Weights of a small GPT-style language model, trained from scratch on English Wikipedia.
Size: 15 layers, width 576, vocabulary 11292, 62.2M parameters.
Architecture: RMSNorm after each residual sum, capped logits.
Training: a variant of Muon for these matrices, 495M tokens, 4079 steps.
MLP neurons of a small language model. Each row is named by its layer, matrix (up: input weights) and neuron, and shows model dimensions 32-127. Each number is 500 + 50 x the weight over its row's rms, rounded and kept within 0 to 999. Numbers have three digits each.
After each neuron's rows, "fires on" lists the tokens most often at its 100 highest values on Wikipedia text that the model never trained on.

L8.up1893:540531487568483498461419550475550526353489533609463518526536470406468435559456546475405522542454415424466454469538568482498505591522617454542498474483558420475397480562493469515494509502500500484524485530524505505530415550479496467551480498486575565544561478628472523517539348448465476437
fires on: "4", "8", "e", "n", "7"

L11.up1986:490505580418525492547529519527506456427517520480510526549520525551519469496515511462465481455523537549648505412539525307526514497509483554543546558464519600491535540486463417449466509445408464540491479556500409514472521405592421503381526567520533519567531432478477417523467530478464451473
fires on: ","

L11.up2010:459576523458438511472492436527499517535520493521420418471470532551508473457558467494448582530548479565530390444502613521462541435558449617557557508507571607572518540461465452432541469456484489488441477478478572502490483549471512454490585427502566498526481388607501560476616510493425431470
fires on: ".", "\"", ")"

L8.up492:500558453441576409494451485479443557522453498465564524552458519503491509470561545433522585501523516520541522541453470471506514545417507495504473459534456561506457456481560472493542485470486492493575390527574493497467462552421560469516498480447484446500558475488427519500516523503509511517
fires on: "7", "6", "ac", "D", ";", " medical"

L11.up992:523460507572508358424493591439500534450438397456502583542480468518517531514590494499476444499500505460551526414484460463506506524528537444443470542444604555503511493543583501487558570486516469485512564539510479425525469591457436556516477492436490443538465413508536501467543453503498475472
fires on: " on", ":", " in", "1", " ", "|"

L11.up111:551415571478435430519437495558528471469481564437430452525509503410505453484620498460466460464500497465459527494572554554417566527431412478511505460525532527535504513515529437458530459457508494465537524507493579466508493472532548523439473546470513470575450410536529546562536567499497497528
fires on: "\n\n", " |", " and", " N", "–", ","

L11.up2132:418550533523525473487550553462477565603454545443457494457529622442473546586481394526467519550517494512424465414509502398444519560503509489492437552534569557508501487469556504501477448521463518501534559525429566528462582543498476522462518481515409488563559435427402571491550550445528474546
fires on: "9", "1", " b", "0", " |\n\n", " "

L8.up1178:509551549558442504459472525512496508512463513493435472593500513549590418459587560515462476444641473422399389461474552513501479578405561588482494596547465581541510498540500464511427477526566498474474457471516564577473577576508593568549529544567491484470509461484548488562477440487459455552
fires on: " of", "2", ",", " (", "0"

L11.up428:500416593481534455428529497528500474360436515555585498589473601540514452520540505430594459487564386569411501465521492514533531500489472589571477414504450450511517505498518457410523499491555530511466489498462538460454508487625623393514426555494502594563436478460528499465532545449494538511
fires on: " |", ",", ":", " of", ";"

L11.up788:482515482445461471496474570588504513464474374578445488512529550486473569463469526429475486442461536542533466532534505476524529501520402547450483538618485501498475432510522510438464487477481569410488479511499513528439407521599476451439456464494579529621597465514515529426535499549473532473
fires on: " |\n", " was", "\n", ".\n", " ", ".\n\n"

L11.up1674:501514463481474493433503517560501567495444551584481477529494560606423445571572513477495476427540498464504482556527512456523460496506460625493539482517528469461411575506618589455502482477455566464440438485463531481438470558633513451452589632428507433510496484487513509483520558511508491553
fires on: "\n", ")\n", "\"\n", ".\n", " |\n"

L11.up1869:558468440552492478464444483588535455418454459523493539501548537423486453456512507420505380519423567491434552419535548507471465475501481604487416553493526431514501479518535491475498594418519529535560462396461549444527435561539494503466506469548586495515445418499413544546492472515511535596
fires on: " is", ",", " called", " ("

L8.up309:536482465515573510520445537585554458477475554588530511427445558707439463453453442523475540514496466528476539459555548400526484476374384553520453556446443586519535543424529504583477472562475480502519472473531473537480477420537393622537503580549426512435641561527433483557431488453450504539
fires on: " |", " under", "1"

L11.up1237:460574465509509501581508580480553607496520588529461400585550505536535439418504473500452473475517546531516486490508511445468455491484551558502479533441448469617538527506549505484527560507581515509426475535541521467479481531389475453568471510506499561452490462480496509372543418474465426478
fires on: ",", "0", ";", " professional"

L8.up1001:488439534499522516503558534445542583467439503451553506497544478507471460444545498529529492486482488486536596562461455461565520528568539456511456579550432447562510499523562508440606569569542524590459499568414513441430567443561492445569322461560440532592472523519458517501563450517507594432
fires on: "-", " ", ";", " |"

L8.up1792:516586540508567425478520494543536455573494555491564445554465498460463448520460471556448538483482556466555616437451534531493529496487462459546533509502497501514533537426497473464499519539484553526498481455488504480458433468579530548513531511553474475554449557423579488478436527490501554548
fires on: "0", "2", " ", " Label", "act"

L8.up654:546571475519472552407418477572528493381441537470418482500485387595437446546518505502469530579449490566500489444579530442474501465560497491476459542484510541566487555415482457516416472455560477549564421498545561526477558382427474453455506470562448547445490578507518455459445533469561537552
fires on: " |", "er", " density"

L11.up1646:465499447528572496497494505532460466588587475528511573534556487487486488522544521487498490517506480520472459481436551501388494429498535530427496480497493459541492477534466493523551496403512553449582529527469471483573454509556450502493524486528475500517507352552451457596430545476516503543
fires on: ",", " -"

L8.up1669:371548472552498489522513515511437493523477490522502482526460462521484619452544467492487543479539590513491543535480552498548422539582629564463562558559569539597452476437508523501432423591449529468412528546588474553528501521494566507450514472570452505488481509549486507561469418463466433361
fires on: "3", " New", ",", "7", " in"

L8.up2270:567506436563451572550437601487525496464538500462587513569430508516496475476505508449543488491475446481494545496473496494624389475532493429511423597481459486431439404511441460434492521496490475511537495434548564505424497591508431372497521510619537483442464435434457460414497516430462563526
fires on: " M", "r", "ra", "ri"

L11.up1998:479471605566577511506423491480560529540429446472521550481595613478480547582477493566453500526496487449538525510478514473463535437574461472568410463524500511604555492505516505520410472557463401555448465587504525479457549430575538447566499605500446541485419493559503584525484492465567543459
fires on: " and", " but", " shown", ","

L8.up2107:534462501450493439549468534384544461484521462516480489608492524505513376526563500553445503591497499521471500449530508536578548588620431617555594525455464484504532543517510530489543432496488620499467490511392511493441453524500476489528575580500468386482440419484500395528594512508455461510
fires on: ")", ",", "/", "ity", " ", "featuring"

L11.up989:467482511455366548493474584596556449515544516474530490563487481471486452460553467518473467521408503479460479561495555479505563483558555470444525492548498520551467446483553467450451549496513505486538442503508491593472520458584594489488474484500458480465388543490390526467532486507508488468
fires on: "|", ".", ",", " |", "-"

L11.up242:462466542470526433424507358418469510515549493544530524557504521405469479483595491594423451507553593506431480583474578551504529490474527504572472488611454533454523456537499557466553461492452568526466606495473476469551565482492465502635515505531520523561536465589396510554415507511621505560
fires on: " March", " August", " February", ",", " January", " November"

L8.up2184:543524466496436417529613550525520496488486463576491518474478485540505394491564546478450468511474536566478470486485487514498485505454563551517480551503498585482492471477568308503482466452516501471499516431558534539585424516563504536406549498500521520457503479447499460502549583545450497625
fires on: " ", ".", ",", " was", "D"

L8.up2171:563515503452531483523532472501472508512454567536460391478477434468493526515531480528450483530528522457471438478403498475443453553624609493487425472565511516534643484526543507537569423404532463452497567548460537487507490518416475538570510516565475569475537511470467456537519448492489523529
fires on: " ex", " Ex", " tra", " De", " pro"

L11.up184:503571414469531470402539578550484535429531495501438443545519531487542477456541495518529585520535415511582479478399535485408488545484554548510578501522407473445481399520549475490477438519429491501491504520512451438522499549549494557559542572469512459613485442516443530507522572528569463433
fires on: ",", " the"

L11.up355:515468516499543460509506516434355459510504457428550633573513457431551461494595511534478518431476549509480583576530515551528528521446513534506556502463413474476429435511480416450498468523576479489554507541493511561577434491517442506490442423512542569487491544561569455438529552568551519510
fires on: "9", "1", "F", "-", "2", "6"

L8.up2190:477449461511503631550491578466491511579480501564516473480493442584501566459503547493553546598540573443529523452464435536498525414485444502535517474586508546489458527441434435509517570443538566469537526522553506504528505525492465535552483521509601460515424352590504506575484443495427414397
fires on: " E", ".S", " film"

L11.up231:414449471463507383517456628501537495567527416416559408594507493511450511462550480515511624572502440582506454556542465377564473510489469523487485494490531490565537496453521436478535466489466443469537577567463422552478529471503531481559501499486478564567487570609390427552503511494495505486
fires on: " |", ",", ".", "),"

L8.up1017:563557619456498530455499516478478490487408480608463511509439439548545439545476581502500495522490532546463481529523495532542477507514486515537496564647557478487400527519490538501528518541415550435530552461513506488578514425530546346543452516442466500410418542632523508426492527549588483423
fires on: "0", " ", "ic"

L11.up2284:519538512519484496476547492522457533507409438541535433586561468418514528477491484432548584508460551456459551534552509560451466456502454481446556414500485509511527589505522485486430508479531574563556474543487593458537457395531577560435510510529422493531532440508533521499541502519487551441
fires on: " which", " when", " but", " and", " that"

L11.up75:525498510496434338534458531481552415526448577450467532549467464511513562467618508524506433586575498464550525551488487433417474507433451450570498503527514461524436421534528429480493458468482488479479560537495464453574467488465634418515450458528489499556453470475357460408659425476432511437
fires on: " ", ".", " st"

L11.up43:472480420537480505502483519588492487528515475481465515416505511493458526539443369508499529522569422566527539536548452457449517539494553545441553467451567543484675501456442524470453434545433479474502568591533525545440517493440501536434410485522509521421462478495564544555520542456484435478
fires on: "M", " directed", "N", "l", " this", " It"

L8.up2266:574455523522472502460455555415459514478492556509485463462561526533570466548606480508481614558547522488520460611506503415488428466496522531453530511559525516442516461514506464500476379473465555563497548429452493497486550363571520455610553527487451505530448501539504492531447511523427513545
fires on: ",", " by", "),"

L11.up1602:487469488559465553496479571482481498511494470610438496534461519486510561471540526416530418464534490497482469482485511477565500559469548559443546586484501481445516514508559372490519527490474574587534450620551496482477451543493507441559450484521538461512587530475530523458463566559557561506
fires on: ",", " ", "2", " of"

L11.up1784:473536544479536434468518484479449498553487515461494392573442468481602519552509414515504524461518491589427491523484470607515422453548442426509410414423588526463482484460490513545501451537429481463561473488535521500451528441509429563515333469469520563541551458455512436547486470421525471465
fires on: " B", " b", " Br", "B"

L8.up1269:520476525512538454451499505556567553586485579625403551606474557660504472477519507528538478543516511455547380458529513523495545565519481482537531521554478477530513457495547532410419495553591490519452452522436377511493430474508455477428482490589482435663432453494539582533512530576488487458
fires on: ":", ",", "s", "\n", " such", " well"

L8.up1078:423518506559559509547616538501512493480491459475517546581569477457557453529514565426503460473459550516534395534529533509489564561508506595542440569439557504473520508562530576487474564490524508566591453478450444614554534501501462543487542484536584492496570509555547437470524418545575579414
fires on: "2", " —", "5", "6", "9", "0"

L11.up471:540461525494467579531571491533472569526514555557577491534498477405447490558566414570477503451423643495553515400420482524429497551508579546465514494483525442511454473500446557555421596521496458551511478574398485450439524469504455499444551561535535578425506525522518426464449387470385402455
fires on: " as", " in", "2", "as", " –", " of"

L11.up948:482485445559502501415429525413522543595508438607538504460464609504502474609553518492448477402432533570451512395446551460506395481462462541534493446511533486512517422535516403497485443589496597469565475453407518483546557490538412478502601508380585503571559466444418516555505527426568545536
fires on: "0", " C", ":", " T", "1", " No"

L8.up1607:445594417495400443462567537557502463454564482562471507530520494472500550502499433464529471439479493514381424490643495388530507440512547491511550473518477595429492540454488526550522541540505476532449444399527523446505568560562463468500428464527515417508482466562436505395593467462470470562
fires on: " the", "6", "3", " of", "7"

L11.up945:514517464518371539450500562653543492485533500499451519481463441537501381512519501465500594535510444499495484459581466490478445551458519425462447601490481524512462476507466391444487491414482413539537496513433514550470485404616452419420485471464488493524478503468533451465472504459541516511
fires on: ".", ",", " |"

L11.up1150:443530451462494435489495588422485509474504461513575595460501531524498493432505487506441558531476488536576520444457529369563365456574433526531433558539488440446478550432474509473489546529426456436483475529548432483581509471511495515522532576410487487444488471446541456444488525477517514505
fires on: ",", " and", ";"

L11.up1879:510502493503522510502571478562471502508482536597483507586490428540470465491512365492392522446514524642514501500534548438545431568523480496513529566560480480506462508454565508495568438514376552510509440528479514449500582456537505463515511469637514394601575408479581522503417587427527461496
fires on: "1", ":", "-", "′", " ", "2"

L8.up296:508475465470433434483636537466424392424502451490624507418476505622476481439636506402497494554447524474553511500410498581489525496576511525412486496528480450475511476596547501570496449443534505469457432461469513384508514405533572485548517545391431456399507452493530416490485540426467496488
fires on: ",", "5"

L8.up519:539518509428430497520566509474516463486475536513491532485343523555486463456480477407538551512531569496488524488416466445493560480583470483413417461491544678457501520409474513513483521477504508600485559509450492589464462456525441576500561500558487474555559513566410452402494569512550451534
fires on: " |", ".", "al", "anda", "9"

L11.up1654:482450461472613465470541457590516547564494517518470498409475517451503362533503460522442522582378518517449518570583510452427513489529445506485489505438526529477549524520495552402504454513438449673484535491490489464495453379523436404435504500526541566609460543533656508391497565555485487534
fires on: " the", " and", "B", "-B", " was", " of"

L8.up1990:428632510601488289477613446473492489466473464466560509512539490422520487485723551580474594408455553447497530489513565462492547518551475582499500457565559543529469514446547414474532507605399520582594543469497584440470485551431388434447408457508481514501521489615537421540496513604523491477
fires on: "2", " |\n", "\n", " for", " their"

L8.up1865:505551528540441515458501424501487507599573490431510523396522432527598526444577456571443523556629536485477512527418537523476397468533497384525457506500533472471378579459419361473480547507434608515483502527554495458522520478613484493492495593449458445470476460441499445510562498450466501489
fires on: " ", "-", " and"

L11.up150:614541541545526491523408484508542474490428552534549553549512522530504460481469484495469507517560429405534546533460511462416495478482467530569503510461500518470552495477477496450562563489478545383456498548429426526521545440509454468415500480570484443612561447499521580504597462469395489580
fires on: " V", " ", ".", "D", "V", " |\n\n"

L8.up1037:538466456398443560480438613481499434487413522559569481450575543506557563492401482460525526560523457437528379537493585476546418516518480463473443496528519545449512521448535402550471490522488501388536440496525516484492472530540528432441431484473431510445488520472488522508507479493424521535
fires on: " |", " ", " F", "–", " and"

L11.up29:510517507497445602487464491463514461441551537592494502454537522402474473469468622471444504460477501424542592470448447419483437537547581485512593486592550568497466504544609520464513546433483504512600474548508601490466485534432483494412536543536468536514432518431457439603427520538571524479
fires on: ",", " (", "5", ";", "\n", " where"

L8.up1051:615503519467367476606521495436557455417532468518495491421474535482475469510488465356528432441512500512474492520506561459421471482546441577435431471438581489538541409442549431452533614489450426497481573426408501557467540542434462510573529415477569551518536576591445602501538504531412587515
fires on: "1", "ig", "rd", "nd", "st", "im"

L8.up430:374527525486435463467472427571514531552564520530460431404444497441453484535469470484464516493587491507477567523537430400529522497455465434555485501544424493496581474471462508452522541415497466557490490547518523539508517352494471509543527504429574550582486600351525449517480492534538523546
fires on: ".", " b", " p", " =\n\n", " |", " as"

L8.up18:489425442469436530510465585583520489459493481471491513517542536482494503465486575491436502540551331454608534540463547484483567536484501430420555471496492508500506580416535527516447471501589505572624467535466489514515477552515493537507437519606445506488508473518527551494487415500637561537
fires on: " of", "0", " in", "s", "1", "o"

L11.up1878:470457490590530485571488579511411494512517463637557551477525484388468488526438482521474571442525523620503464466458479487557487428495490510516512435552482554583473470419531534594470555575568583510571424512470443492444444456463503479588410530627513446555453485552548584490501546516474439489
fires on: "0", "1", "2", "b"

L11.up1939:514461520513445530530578410514499483465534512570434535447472489489625623510429450466580521520411479550514469508493499453554473515505515471550480461542478606503513534597601458430493458542486443514509471514538600457443583500470515522468490510535437524501359606395493543442650467493462520506
fires on: " H", "8", "5", "7", "H", "3"

L8.up592:531509550500544444448396475536477530475543476630489546541446512559477459470476533492539569549502561535496599506495420389562513454379568603441514520527520465491470515513508531466503459437503550457574532409521503548521490478486513544527450499523530490484609469541446458490458488479553561509
fires on: " (", ":", " |", " Cup", "^{", "le"

L8.up1081:389465536515451448404509550510538444531539479495465532560532550466529421532522563416574484520600496481481453503554578430463444484468451571495515374492399483463441493607499495478430548488510580437489488555552476446527489455565598510544534494585552497539581411490448472580528550428499483473
fires on: " of", "N", " |", ";", "T"

L8.up1243:473460409563532525506498551568582512462494521527432471507552590510517509426483462441499444486452469442480481387449519510523536524485498429478545503504447422470438421528530511519467525491436607552518495420478644531419417559461471496499553594511602424486520459537457504497468448492532483505
fires on: "8", "4", "n", "l", "ell", "j"

L11.up350:455471443505537513572583548415499494522515608475454520513512471487588430665535560545540405511476533578552504409472513514518518429574607504541551494525477443502489553560474496529519541536559560481499507396545608512501466476477594485409424494447533433451600534544467508427489539486566528523
fires on: " N", " one", " R", "7", " federal"

L8.up167:437558459487491546533526349471494486483583451550511566485487456553415570451477538500470597590492452588497500433473453462495479560485541461495422556502480516550517479476548517482527484504504488514531478512522538570424467511613383503565553520426500521443435547519488543559496529517414529526
fires on: " ", "–", "9", " ("

L11.up1820:561471503495521487473493490435498429625562507467577471585523415534599422460466478522480561506488447503502478451500582496497498529519492484583580519511538498550598452466458553549497598597470498489502496501462537454530435522580342505526489523618521501474402536501464504453460376466510488493
fires on: " ", " as", "1", "2"

L11.up2158:613510451503536525532514548568464547570500455498426480407457471522513534583463504508488543538534531417477467454484492520519494523447411534499443497569556485527447537487469452472468463546422514478448491544570439626456445564465522472547566547550537507454495577550494512428551518515511448513
fires on: " ", "2", "0", "3", "4"

L8.up1371:501518576470458473510485617469533487532547441441518474558439560485457363479520445537467522578511415526519530407499511510463535480562443390674463512570456455392488535466510515383479394431428463539469454431537396489581415391530515572432532414543483450406484463514602519564580439590549475560
fires on: " D", " U", " and", "o", " Jr"

L11.up928:484565472473482582424523546475530567522529546501397480471523481513554485538504546491507570572453473606442581519480545483530544502493407430594545526509476611533524498480524403443471620523429539478538510552463488470546559487574433432510487505507559534542623552462522490514493444545509580467
fires on: ".", "-", ":", " a", " e"

L11.up2038:577434479486559527498461539507451471419499529526509499377455447610489417555544470424548544436525475561458498479550564442533552451479515479549451431504558537523482506549501414515501445499414519555480470607438495418527489541507467468466445490518503576411534389553534508438497474530506550498
fires on: ".", " M", "1", " |"

L8.up1536:442486565595469503479564527518541422561505514502578644379492508489501627465503457433514568485631530483475499515446566423502479570512487420531516478522493567487445499354519498493567577440487471487625440551515546486462531543472521532468465580483423503463424517454509630480556485468483449526
fires on: "–", "ab", "ú"

L11.up190:564571474542518456493470514479575397472494532454439387565438384536511404518426422442425505503529429532533492505490489538490477579501498420459421559523559527495538508474457485437582506510497449507486472451491505482561453560511427481638538447563534583449404593528548501568430485460488573522
fires on: ".", "–", "1", "7"

L8.up1655:542460467548565505502440595452464506519468588527525537578574577479501511513561492534538503439458449477506494423515476507476526424553502629531551499462521558572502405533544531511588431467481452631501509520569465465507447568562486508509518471613449417582471513506462579521518450490554507426
fires on: ",", " by", ":", " |", " and", ";"

L8.up2223:500494495575522549497442513420524556564493438545381433503578446525490482485572449595497382531436541551421500492545504503496533470510499570477469471574473623516522552575485504485472497401402472479424536471470495412409508524551526456522528567458423462552478473520477514426669487543480502483
fires on: ".", "4"

L11.up2105:458521489480499432654480489422548544572528487452494483503490533517487447527494497457489497473537470406559478419447446469497535476494542553468437545603492486461589481464408379465584547588527562597493520543466467523476513424501514576476495522495553433545464492583385586447434471462571457511
fires on: " a", ",", " |", " and", " into", " Gl"

L11.up877:528485488525480448412497579483554532575600429513473513504506478518552498468502536466448502440630484494441476522495522551455492449453558527579496479543513484447492516518483450504436468544531538434503493453543484533417535455582441539496490488434525542652549490539510492526591527490538517513
fires on: ".", "0", "2", "9", " "

L11.up34:495501489632514479541473601594459483549524459558469515482482469488580504479486582473491447521508437498587469364397474498546550491475477600476470527439483511577501538487524502556504473480416584503520405476485597557543380502493469519434450474506503590494545518566522549538534504598463384547
fires on: ".", " S", "E", " was", ".H"

L8.up1516:550520466417584537520499468572531500492488410566460494599468534522499510458568568442483540559505371469463523516394482507448514520472513493485475437483422573408464435429524513445425488489590475521482439480556443441491494481510459510540483531504472430515391477555545463456637470478437496543
fires on: ",", "s", "ar", " s", " the"

L8.up202:485519507602595537505494529480487510501476471422465505561505510483469473528567423538475483470495553427502490547523562507471495519476538503581469463470451566433521443517486550486542497480548457465485625492498509408468546505435475499450508481520544573678452446468552577538530518570509430483
fires on: " of", " from", " a", ":", " the"

L8.up255:476526528461345555527476455510467442558520454614503622478411460444463447442475468494482478538478398462514474529475515479551456533542659477498560501539434551511484440508552474541485476466485513499503562477603515503502491556500608507487521491626513430473594520533584498599423463539486508506
fires on: ".", ",", "2", " g", "3", "5"

L8.up1315:507506455555552570601513539470473573509491453593518557449532477497526537493546520586538592545510524580460450514445563498517565496530489531414409498555474526527549485461563434552492524502475496480595404551483515648485506529492409521511423585508508505494480386565496538449491499496501493557
fires on: ",", "5", "3", "4", "7"

L11.up2154:437551525513504524454528546495516551552520501470437517555545492464469472547462545472487521591540493485525541551486463510472493464498534429541433555462580512499501471503508421426543451516537534554514499536443443557394495555500557350532529539517429440434516410506589487530489479508509554501
fires on: " and", " but", " which", ","

L11.up515:451462445482526557547511461646465467431513481530507440476474573482447578529478489504539506556525467503529492548500487443495664470455432483554550472504523463399523498474532493441564508460505400448533454522509589485552473609515487548521424542559591548461500474457566495420459522526517484401
fires on: " of", " to", " in", " bro"

L11.up796:498547513544501519479435419515469483447545519584455591433553450498595475557529382480538382549491502556487441481532490432445457462524477556461392469679493556545425455509506512425461428450506489541437528569468432432441464540492502452522440563467445497521523450525549420463526567483523463500
fires on: ".", " −", "'", "4", " were", "1"

L8.up1817:356455482460535496511525571475596500431460421573526439502579543474497376493477547509455616546513439437601500553605476411516554460534488583423581500510513497569450459447463458449502553502522550484480538508490531529567477529599453500481521456640612397450494470463404515525504527502506477513
fires on: "\n", " under", ";", " won", " Succeeded"

L8.up368:517527456532515395482534543533488452448545454464482478482565482474470436549455503577432577521502392559586581532535548503591463540560411505491526561396537489414435494484564506502415521488433498551513418517533519469540551505548506492510496618526608526557445488476519504521475517532485469518
fires on: ",", " lay", " Fl", "inn", "con", "iss"

L11.up382:543507485521638310389505495515492577448560554504453552514438551549512563479527562468506455488522538475599400468507529567538505506534479426506481509445553550482484399479545495537533546611540568477487490463487501496494492544504541486553481510459464473542442424588492522548549511543545500585
fires on: " in", "born", ".", " from", " ", " office"

L11.up8:450605471472452552520510556432515526486432510517445497474480497470479495455535512533571370502546418561490546525435562455556454506438502441539604456450497495589531544526549392573506496520516517513526534417559507504462514492538511458550481488540639407483517412432511487537509519446591522518
fires on: " (", " Q", "3", "5"

L8.up396:545614460520447409509546612615497402471431416445521513495442576463638530554485511495508539466452434479466562565507499524554491542461565519508507556519466595516507537465483525431498572459514525452526539430527512515443535500502471559488421439509501495445546503476448504386576462406431486490
fires on: "r", "ad", "as", "le", "ra"

L11.up193:487471565515556439459480519506528451499489466497501417538575486560462443449526560511496547585493378517492447436457515448501568520542575511522481588434452530539454493493526469548510477523563517481520603516475531474449547482471413398521532490406479560444525603474458526548487398552419501466
fires on: " ", " \"", " ("

L8.up1816:454456523526371495419507513445441502474444503532448583450496471490439526433653491502473462422496479546549626609424481540439482552446514449488608577492514403556499435376417383449445530537502498432488501471478565527491526450545503494487504568517482432522477544495550428485431472476468468396
fires on: "9", "1", "ib", "ab"

L8.up375:534542418445438605522427512516500408483550490631520536380513516563546435488392479490490429516508469565524439414513443574554496396459503589469474583511522492426507522428534473483507588501523512518522510533542501473542451653577456508448509503508490502457505457485544502454497511490456486520
fires on: " and", " have", " II", ";", " in", " directed"

L11.up468:491397533521515468508541564493464532531506389541521535408554459538543478444585526415525505542511589532571486448557506520548477554591510524458458454454444477623466425479532506384519436578480585556448520556457510410478501518601387499506514511451462510553498424475507507542501482445512540480
fires on: " T", "0", "y", ","

L11.up229:471438516474443496520526531521538639522547469479515521520400514538518485459485481545439414639676561518468476517551528482486490545465561421520616503438397536508541479544478499488535531460526444577497529520466525444411441344472409451505547512465506458623487507467508578523589521559424523405
fires on: " to", ",", " |", " on", " that", " as"

L11.up1688:498494544440523546442387548514493500572544521510549422609509551493537542536497577440528480623508582478467599395529495509473476530527565485561601564494599592416492459441525532545480460489504438556515505500425525535530581410452510505461489446560645547493470467533491483458431415502494492563
fires on: " as", " of", " is", " for", ":", " about"

L8.up57:558434545519458609495579440586569433544540507494456544484404524478489516458428519502524581526527562491471482532459530513471488406468488624526503477471535513507510493502491504489438455484478450408530433583520487457518501484498593484472482523551637447456522468497485527562539417530478519615
fires on: " E", "E", " e", ".", "-E", " be"

L8.up1813:562466476534523490528541467485436484491468363459485534490471591474460505557589566509503505417584491472530575556507530519595466527552519596484553492383526496490439501473501525545468555603612492468469497516518478495563485517529485505519493482554511499551538482559540518359540492470461479389
fires on: "3", "5", "6", " south", " on", "9"

L11.up1410:510492494474435427607463458493538508564441537515432475504481417533427478521482480554408520566459561481543442414461456475498481488528466549472482562440483576546528509396558422472526553490442586427480370448443457497553528482474544513564422476481488544496470480529491574613451486517549502522
fires on: " |", "."

L11.up550:558515447456459556522523390507533605429506498429455432452598504533540562487487563548484513565515529503491525459514501490521489498651589452463575529644457521543558478506514569524546526547517547455502535408496521465493420559509572427476502432554405472500545460505517530559559505425535464480
fires on: " H", " R", " L", " J", " N", " B"